Weights of a small transformer language model: vocabulary 32000, no biases in attention or MLP.
MLP neurons of a small language model. Each row is named by its layer, matrix (down: output weights) and neuron, and shows model dimensions 352-447. Each number is 500 + 40 x the weight over its row's rms, rounded and kept within 0 to 999. Numbers have three digits each.
Before each neuron's rows, "raises" lists the tokens whose logits its output raises most directly, leaving later layers aside.

raises: "field", "ado", "ford", "white", "ton"
L7.down1288:597493566465453500492540558496465513537453549575494532464504520527497493537591511478418478488511587454529481481543514522536470533470528496478510467432463554535507538483529493579467474449567472517441434448562424473504381472461523550539495508448544460502526469499486494489445549536548494547

raises: " other", " another", " some", " many", " its"
L7.down1111:555551517531464485566536506433519451529475519463495501502499478459492426509530536536505413473488416488463523560491563557517543466463504461473544597476575488491530597546545546522436478568496462476533529474467524495574536523506540487463530499477477478476494489518500553520462533460525487495

raises: "out", "s", "ment", "roll", " scholarship"
L5.down525:463438619520379463423493518569513491462493520550435573537504512583501436519524492564475506560424434502468520544516539507470562408464525497414477509516461564499538425526570541546535481494548496524500519534513541473496454530410446442441522498544512503476512540484543518461513560538511451527

raises: "ts", "tur", "table", "tical", "ted"
L11.down438:423488444522461496523437486535494576524543514516387483466461492490430527492460508516464529475493449494483480512524412476468566501524408512530545452412473514461510472502506463540554508444473456584536509531464545459510565514531480545530479526490499540544457507556567418549597455441468532526

raises: "dal", "al", "ish", "ity", "ary"
L7.down1153:496440536419514503486514490583488482521484554543470579488543593446548491501483522469553508511463528466541557480510589517518508450482506479450535499507466475495483526389445483492451455504480495546462525519434516560557458505501488463475417518490445494553481452485471508501533479554543499431

raises: "t", "kova", "ge", "d", "act"
L7.down832:481482444462455460494454443478531540471526449584471503489526454471546442473494480481560472480502470493501438507492454532551474487510447550497525515465488528449478527489536448531481440527480495443473521506487522494514462487502474567540481522528498536509536463469526506547586483515482431476

raises: "age", "ta", "ical", "ine", "ler"
L7.down79:467506485486449499495532514502509524535535501462548533530537541457526437571505489463475525530472449534521533524456436499518556528478479532568503484481500483520505500489534492507500481506531513519454459529461502535508448477490443469451452461445471529511498544463534478450456466468482491455

raises: "lan", "ov", "ova", "lane", "yan"
L5.down46:497444520543516564479480529565554511577529507504482570384529474479434500508534496463494495498439486512447477444536461526533470473531469480484447494573504440468419532512485545516468556532495504444478484465490446518487509517450415455549549485560492478487552527508419487543594503469566592498

raises: "s", "y", "dom", "ga", "sion"
L11.down1398:458506493512444439440483518565464478473510476468477442503480437549482523537507482602489434500523542503562500467478481543482507533476566511512499540490457552421446479585490488531509432500567566477487434432496501527497515452560514476454448513448557530528485510510494468462555565487495494515

raises: "ate", "ose", "es", "lle", "ata"
L11.down1141:580526520486444491469469514519533479488563514476525518482494535540504491530454485526550483514476526456470461461462524562496421445545492485530530520540475490451417435629551501407547554510575527516546487518533528489457544498540511513533534492439514395473522453474436441423398500507471539486

raises: "\n", "rod", "tical", " stars", "aki"
L2.down904:493537499513499553518490483426460457537460522415539463484494507542504485489515565500485542450463514540493493454425463450526448516540456519523500490524442515421451492487473496533497534534472457502467453534486461473512443490427557549525459547493460486524524533518548536479495528526477532535

raises: "ive", "en", "if", "iv", "din"
L7.down1193:474505514496478466438468510492547553441494490539522516505517474476492490503479409430526510527449604526401526578523485495547518511491444496520507524491503521433491582519453485486543479528494499534518445537430506406479523517484416519567530459526503533544543499451516487535525440547559537477

raises: "ant", "s", "ance", "sion", "sar"
L11.down807:546544468514477441543464460484462494498482494489504442520480539494558478532493564531498494507572495527533483489418536534493532494423475440458498519499563409471468515480495546516577482520544489515557472441534494613504464535478549385430498443452507487515526550480534470459474539453537490503

raises: "ty", "ist", "er", "ol", "it"
L2.down1347:481492498492462466446501498480510544535500549497497523539398597467506512501530528481485492527442446485547459437422553519491509558554489543550471545506483467443469548504476501545436461493525586505473551435477559490520589537495486491501559509419508451523485534519473518555499472411514476514

raises: "less", "gu", "ward", "sim", "re"
L11.down960:492455499534538484446534503482480560499524555425569545489463486490567551552540490488477440449488466508437480510508489519521485483485547472498516391492492573555523470400543553502505581487583531473549394471426513573532464535484501511484508508489452487487490484447546477495492625484435474501

raises: "ru", "ran", "rum", "r", "rag"
L5.down381:510517510561561515495521402507570524554511522474477550455521439463427524580514488470503470464444538490516458522521500491530552481516463486444508553555555470442502483437485420471540534588531489511530598487483438458515482502530517443447482511490423516491605490533507496536501468461487442490

raises: "aries", "ary", "d", "men", "led"
L7.down1229:539517530457516502484447506597456443509550545545562584565480511458495504446519499531509525464493480537444485532514501445533562532490439535548487565478419466499507520395449610499470525530485518484478503534527489483504464460458515500475505543497462562562485534553468525529549496516466543576

raises: "t", "ts", "tis", "me", "tic"
L5.down1232:470470474524529535538540546483523507516428576458569484555520430529516461532495512504503478491515528449507484509528530526471501476425449515491625496497465432558451500489516521521517423432548480563475533552462528514504554504469560513526513526505481439563501593480461500495498514475558499511

raises: "es", "clu", "rate", " their", " what"
L5.down16:483463477447421483511495544499526508474447451486500511485515542475437451545494485534480559448485468499547523511482432487464528441433492500511472469502526505503498519475552557540468563447410450503454495510549525482576581512494538428487579466490498557473539615486489531467495564532477498568

raises: "cio", "cy", "lit", "tel", "ido"
L7.down624:523481488466471478517468493482453531467581485565485496490576494500483496488478508471591493500513521466528526535415452533520451479486482569505510460492512482509556475495604525526461489510460496500524515422529491433481574535470511475485470520487484447465516502506498494523514551480490540534

raises: "able", "ible", "es", "ise", "eu"
L11.down40:529475525495532554558530446456457528587560496568420488479534506538503503476481477520487515463469479507569384479574466487557483511492511531525509456466445469490545463541540507500498493520443509545527527459498485550458565488470491376502494541446497435466513459561521406512610480545470462465

raises: "vo", "dal", "ising", "x", "men"
L11.down415:467454527572456491501488507474539502576502524524488560580490495461488503531480466455462522483455465548503488508540543564432519479530500507556541480473390511484499524505543518531544505500493489488517513518446502487484549538481469510491543492447468528451476478585453485515509485496525530525

raises: "us", "ua", "uden", "icum", "icus"
L5.down665:424510509516463561447446550427520486496489461485497477537552457476452455545508495495586446539523402536524507560471475533391513482534466530498455448535484479546479461519382468512454552464520544553492470549506519475503486514497505469480602506499557477445473406450457422483528535425518474401

raises: "ins", "up", "in", "yn", "ree"
L11.down1373:512499499424534484451560486505481463497497492496509430501516473489530554539518532555554461439509498602494464539514487539489530467536478566536445493520448474491481489478562484545483447529477571504600497525549425573497498485560505476547491536542489462500500525476519552551461521499471479488

raises: "ria", "da", "elle", "ze", "ji"
L11.down8:545627542560502501474508566529563467524515446569549481495514486454517423462473550473550487427528557433522577520516531483565497534503489444487511499476514521533470567426430439472436520488482454492480467460514522503490554533430523530518491474470533457504557494547559486468544604423536474465

raises: "on", "ons", "age", "itude", "ite"
L11.down284:506539481516458508480530598518540542497441485441566487492493506471450471531493451566461522526506494466438474479557431450515535412555514595438543468431481542512484514483521473445519450571447560418508504455552481557508461458407558518500559434489455516490464489525492433563478533497538528534

raises: " are", " were", "uca", "ries", " have"
L5.down371:428430517513511511490513529498550500446458490468558502562423480544515540492426482519453543512400517506494442429568536535509517489509493465493525515515556474485445599491489496432494510499460524536591524551486494396490462459529500456504468518487536485448548499503409513509459507491481418537

raises: "0", "coming", "com", " whom", "ri"
L7.down746:476543428597551492510520555502543480516477552459474533483538541511464479527472506524460504522576522504524445438501444449450519445478531491475489435470479527530487505450462521511493471486518489447518490479501496552486529438482519545529558487569567486482520484565453483507461504486513414458

raises: "\n", ",", ":", " in", " ==="
L5.down1506:513435517498482523469464500422477529459510492464469491535507516443498486528418571566563430452477533485477455558503436521547554469456596505445506580532579501524614514504514461515520453419468494523568460546448409433516517436452604459533463516520492501488630482462518534481502462565518559494

raises: "atory", "ations", "ation", "ator", "ating"
L7.down873:550533580396533502545485478480497467573493501504475544461488496502467524577441482458492479504524570451515500601451421471474495515490485517507511524486472493478479479538486464586476510462525532525460503513514535536566579491499548550537525498392517510504512515459586459555500557526489470423

raises: " –", " in", " and", "-", " "
L11.down319:538449538503463497466502546463501530512541505507364515455550475482510543455470523461542508478521598470534526437489470462538496514570468510446491448597470468514450528513467593408469495476483455628525491518575493491430567450520484479439479497565510492520531472491554598522475495500482432434

raises: "e", "ly", "ate", "li", "ee"
L5.down708:513458536474490487611402416510475519430489471479486517572467438516475522472521449521463565469466550518452468496470415499464456457572528475451471550539545551465562520500518568470491503491522460490539518430477560527458474511476572521536596478526544479504494467540546518492481509583575514440

raises: "san", "et", "pon", "ston", "yan"
L5.down664:463534570553515515448510500486507564483518447501480485472510439537443516463571554468479491468434512498403399475535506516521568481476465537476543490510462400474536567557441522535456485481452486424458480486550514484515453502473483472491465516514414501541543503462479480465490574479504508495

raises: "ned", "li", "ning", "ler", "able"
L11.down451:563535541510455497459540496487525475489510522489489484433569562464459466533442453481472528457480517457499558477449573458460570544440508434371581492385412443487471486499507562575493468497573506509508507482466463526505453518508453456485514406468518469510557460586501488527472624548392531506

raises: "tic", "us", "ium", "ant", "ment"
L11.down1427:441522503483433500527513482520531519486474434477444521549480549499535458578548457488524465555562521532538500506528439493496488497522488461538513528421490477509554591519522564446498486503557490508467457435470566427514486472502538463489550468499547462477537469468489547550552548496468581393

raises: " name", " reason", " nature", " of", "spiring"
L11.down1013:480458561472464546550503520501497506479458551443474424510438521477490585520434467546500525455511480525570535528559507444522505557491496515473498579546403499495494449441474517421490599489506451472470484540472448530477539444466446525523488532480469475555531496471453522478498489486469488534

raises: " |", "iv", " Series", "ib", "cut"
L5.down673:531488490479467507513508501473447535466543531563512417503512450532492436478508498424516489447467495468490500443603458470544562456532442476547478570431546477508451452477531437467515505506475519474523481521466595542500507489497388508520469497505525500493524505482451490493571535446445469531

raises: " have", " belong", " meet", " were", "ache"
L7.down1179:521452533504529518519571477483563495514511502434491500451509490434514539531528465502498423527457502528440525467546510506477521512503529495483502442492547440503469566527530418460523523516501458530584482499551452562525535404520471537520441501443450525475521558481497519474553521448474561532

raises: "i", "ul", "e", "h", "hn"
L11.down20:500515515461532490490495564545562559526524494445442461450549467595503548514482503519548460458441470540480466501467472439516477438521477496605529463458509515507533555502529575575358548461520452481478490516480456559462531480437498499559366472447447478472498447515454492570496448505533457521

raises: " himself", " them", " his", " into", " herself"
L2.down459:472513499426505547525525516537537420461502464485584574488485492456517484533501554458515495482531403475568548510479512563433513475606548476457529534455457504439492505555487582413442498526468521518543517504523521505520542537440478516525585518511441503523479396538514444469561519528523529518

raises: "in", "ins", "ing", "cious", "inn"
L5.down1165:430502522581491558395432418543496485448540499497503491524476457477510570528566490517504538442488494536525505459494581500536520497562428555594368455569507445502472476455528540441516605529446493538532502488558500446488487530463419438485486512467500517510544504453431546484497462585502510523

raises: " reason", " reasons", " origin", "cher", " attempt"
L11.down1479:511386462502449521514498500513489466490444422490477516484478529483518489496474500550482465440508439487517457535484475494560435485589427427492537512474516485472446482430551495471544491488515562486546564464480479495475555468551520532575510472483485488463506502507589525459525533415493477568

raises: "head", "lum", " nearby", " below", "posit"
L5.down24:463529494453455462432483450481423503494509530543480518425558508466527535501477476463513484421479426475489543509485465499560551484501486509467438485503559504499520484427445470531464458479474479499523465576512499509492556568437514498515521526500473548518485444527521461535528506479489468518

raises: "e", "wy", "eb", "x", "cket"
L5.down244:509550531503489550504554506449506535482521418509540507425474481469504513425486473558532439532540488403496458495533570422541502432513535541505552498525487546486512523520418487486525511514463491525459522567454447470472548495426484544552500508434522536483498484521505577490512464521434518508

raises: "any", "ston", "ment", "lio", "by"
L11.down1048:524551469544464587526490453467549473490409468540565557421492490529503436556563447547454482488568430489468511471510530469455491488416539479498488459513490538552464495551655520553579507486483543516469514501445562442478501490482508472503491512556468495546572449487524431490544527522489496543

raises: "able", "ability", "tical", "ence", "cy"
L11.down866:532519443480578569505459486470483443456528610509536482476513477461497528493493468577638465499493501467471495520518489518500573460538440508504497447567505496488511571510471479526493453483506583547495535426479481472513538511471547505502486500411473520469442469452530510555466517542489443484

raises: "el", "eur", "els", "ane", "mar"
L7.down1191:489488487578573465439535470541426521526505508546570527466517543471477548473520513447432522486471496522528447507481508491505501525536457495518484523547478494523414516476487507495474501568622520537469469468507519527488522527449487523478547476617546520525512453578474478442480490484502440471

raises: "ous", "rill", "ott", "ing", "g"
L7.down674:510553509439575461510493539471444461468478489533461453503566543513511507513528509482582491432508531607499492495579504530472522506486484456480450576514462496488529459451432559520468523480478457531469478468515491490517539534449541483528456557515474568484455544496519436481490525530450455518

raises: "um", "ll", "ken", " all", "ć"
L11.down28:488440448448524549476510542489521455553508480488474524537486577539425480491522463544473576512482433434458492558457468506532466491516511569501506446524479483563452476538424502490453536511429498605497524540457520520479444548525493480447524476511517461435519462498552469506469511525488506515

raises: "ip", "ern", "ote", "on", "et"
L11.down620:540519488507464489541474450531536447518538489444487514533500502508540527531482540556527496463474444562448505545473495496416460560521473541444401439542489556514478489536535483574496540488485482513469523541475521453500514503493588513401509499543558535529494433498448417555460545476494453498

raises: "%", "gg", "hurst", "gal", "leaning"
L5.down335:526470532500488474551495565480467497492462560506479534471474432509537580527544482498508518526480444452494556504605462518480470535500483579460531463457529516451527455443502561495428478497568488539511461519520519487482466474443525530514453534501504444586565439524488446492392498568494524550

raises: " he", " they", " there", "His", " himself"
L5.down153:596495474492443405457470560463441497440480475502448480444537524507458492531520520500482552554482477525468568533476487499499456537561495435493551504521506499497467458553468475497569463450521449482473488470502508479568465480489485539516451544508419464544483461500444538513459514550547484532

raises: "point", "pipe", "handed", "ets", "orn"
L7.down61:464550528471501485503502564448454522421520474551532536504483495467579433535517507468559522554487465489505516545569511487466511530497507469440525468532483497488513463508528517505532502541534430521541583476504517456447592514453534529546473495442555527533552539482435523503489524478458522565

raises: "us", "plic", "ant", "ple", "pa"
L7.down669:470480562480506510574498516443468507563501492520442535486522435512519441549565430545537479553528465565490454531553486565558520586488451437558446495529525499513510496498464501478499528492609527444490497529587511480519456488485513495574542560500499575508452478519392483562515504504463468515

raises: "en", "eng", "ern", "ating", "ent"
L5.down943:527583491537530556479482485541528489508497525484532528513469573510484468512495541466555545539500491517437439493483473474454492578507467564493467456505592502462472514418377471490494467500481478493518433429526548421600507455522532510455510435543584445542414520469518527504539491483490441529

raises: "to", "tino", "more", "ton", "gen"
L11.down43:448530458456444474538513463464492514526551453424423467509529467515462458457575530511497413556484480436492526509510484514455505497565421481470504499437489466472515505487407552489506442516519464451477486531470588544516438496510465459509468445519554522547504446472522483519486464485524535530

raises: "ung", "er", "ing", "point", "over"
L11.down599:481516505525495499457521480554601558487500472554463477422490480506464481508513434561557477459478502469549426454499577577475517506488481529534440541394511482558465509499501514552524516485480446495479506490529500512428513554471514489436517488556534436501552517499497398507470568510525517526

raises: "al", " Category", "der", "omic", "arm"
L5.down579:459529504502462398534458471576526444436500480460557568506409461501474517475513476428535500528481551541540506549574517489503500540505478501476427505487502494482490543473566493480465505591430496531563559444484545466480482514481439525524464586537491500509485550527548515506495580551461523448

raises: "ed", "ens", "et", "ose", "led"
L11.down1053:542479561411553446472460501487527548429541454494486514427542507455532487495459547477465455487498475495565432512560504542498497475464500499518517451478487519450575516474499568445514520483494489616493519525479491542521566502505536452482517490484500439568522462519483508578479477471503527493

raises: "ão", "mb", "ura", "sel", "ts"
L5.down990:544526522458472475544497485490522605501483497487429498495442504484528431505570495486508488486511490512512451453482473562507483447516467434495529536500524533533437411540519492511495472498452517516469488460545465521519560496488483487512536491592493457497494487507542438464497475534485489493

raises: "ly", "ness", "ism", "vid", "ally"
L5.down117:503520510514517449513512513502495529504563458543476483482563421474470513556439531461455522434430498491445506444523456603507512413455435521532469514472499459499445571506476496497493447482517555451522485485500511507501446481467541541503497499447485506445506500488509449501480542486444460527

raises: " many", " all", " her", " most", " his"
L11.down789:477556507454499514486519529507400486513512548479527463491526511506507498484348566476463470481509456423544562447450545513525481456539564454465490571499535492542565517474501451492463519516518466477561489499556558552501409489490455526608468479448398506527517501507428533468446470461442455557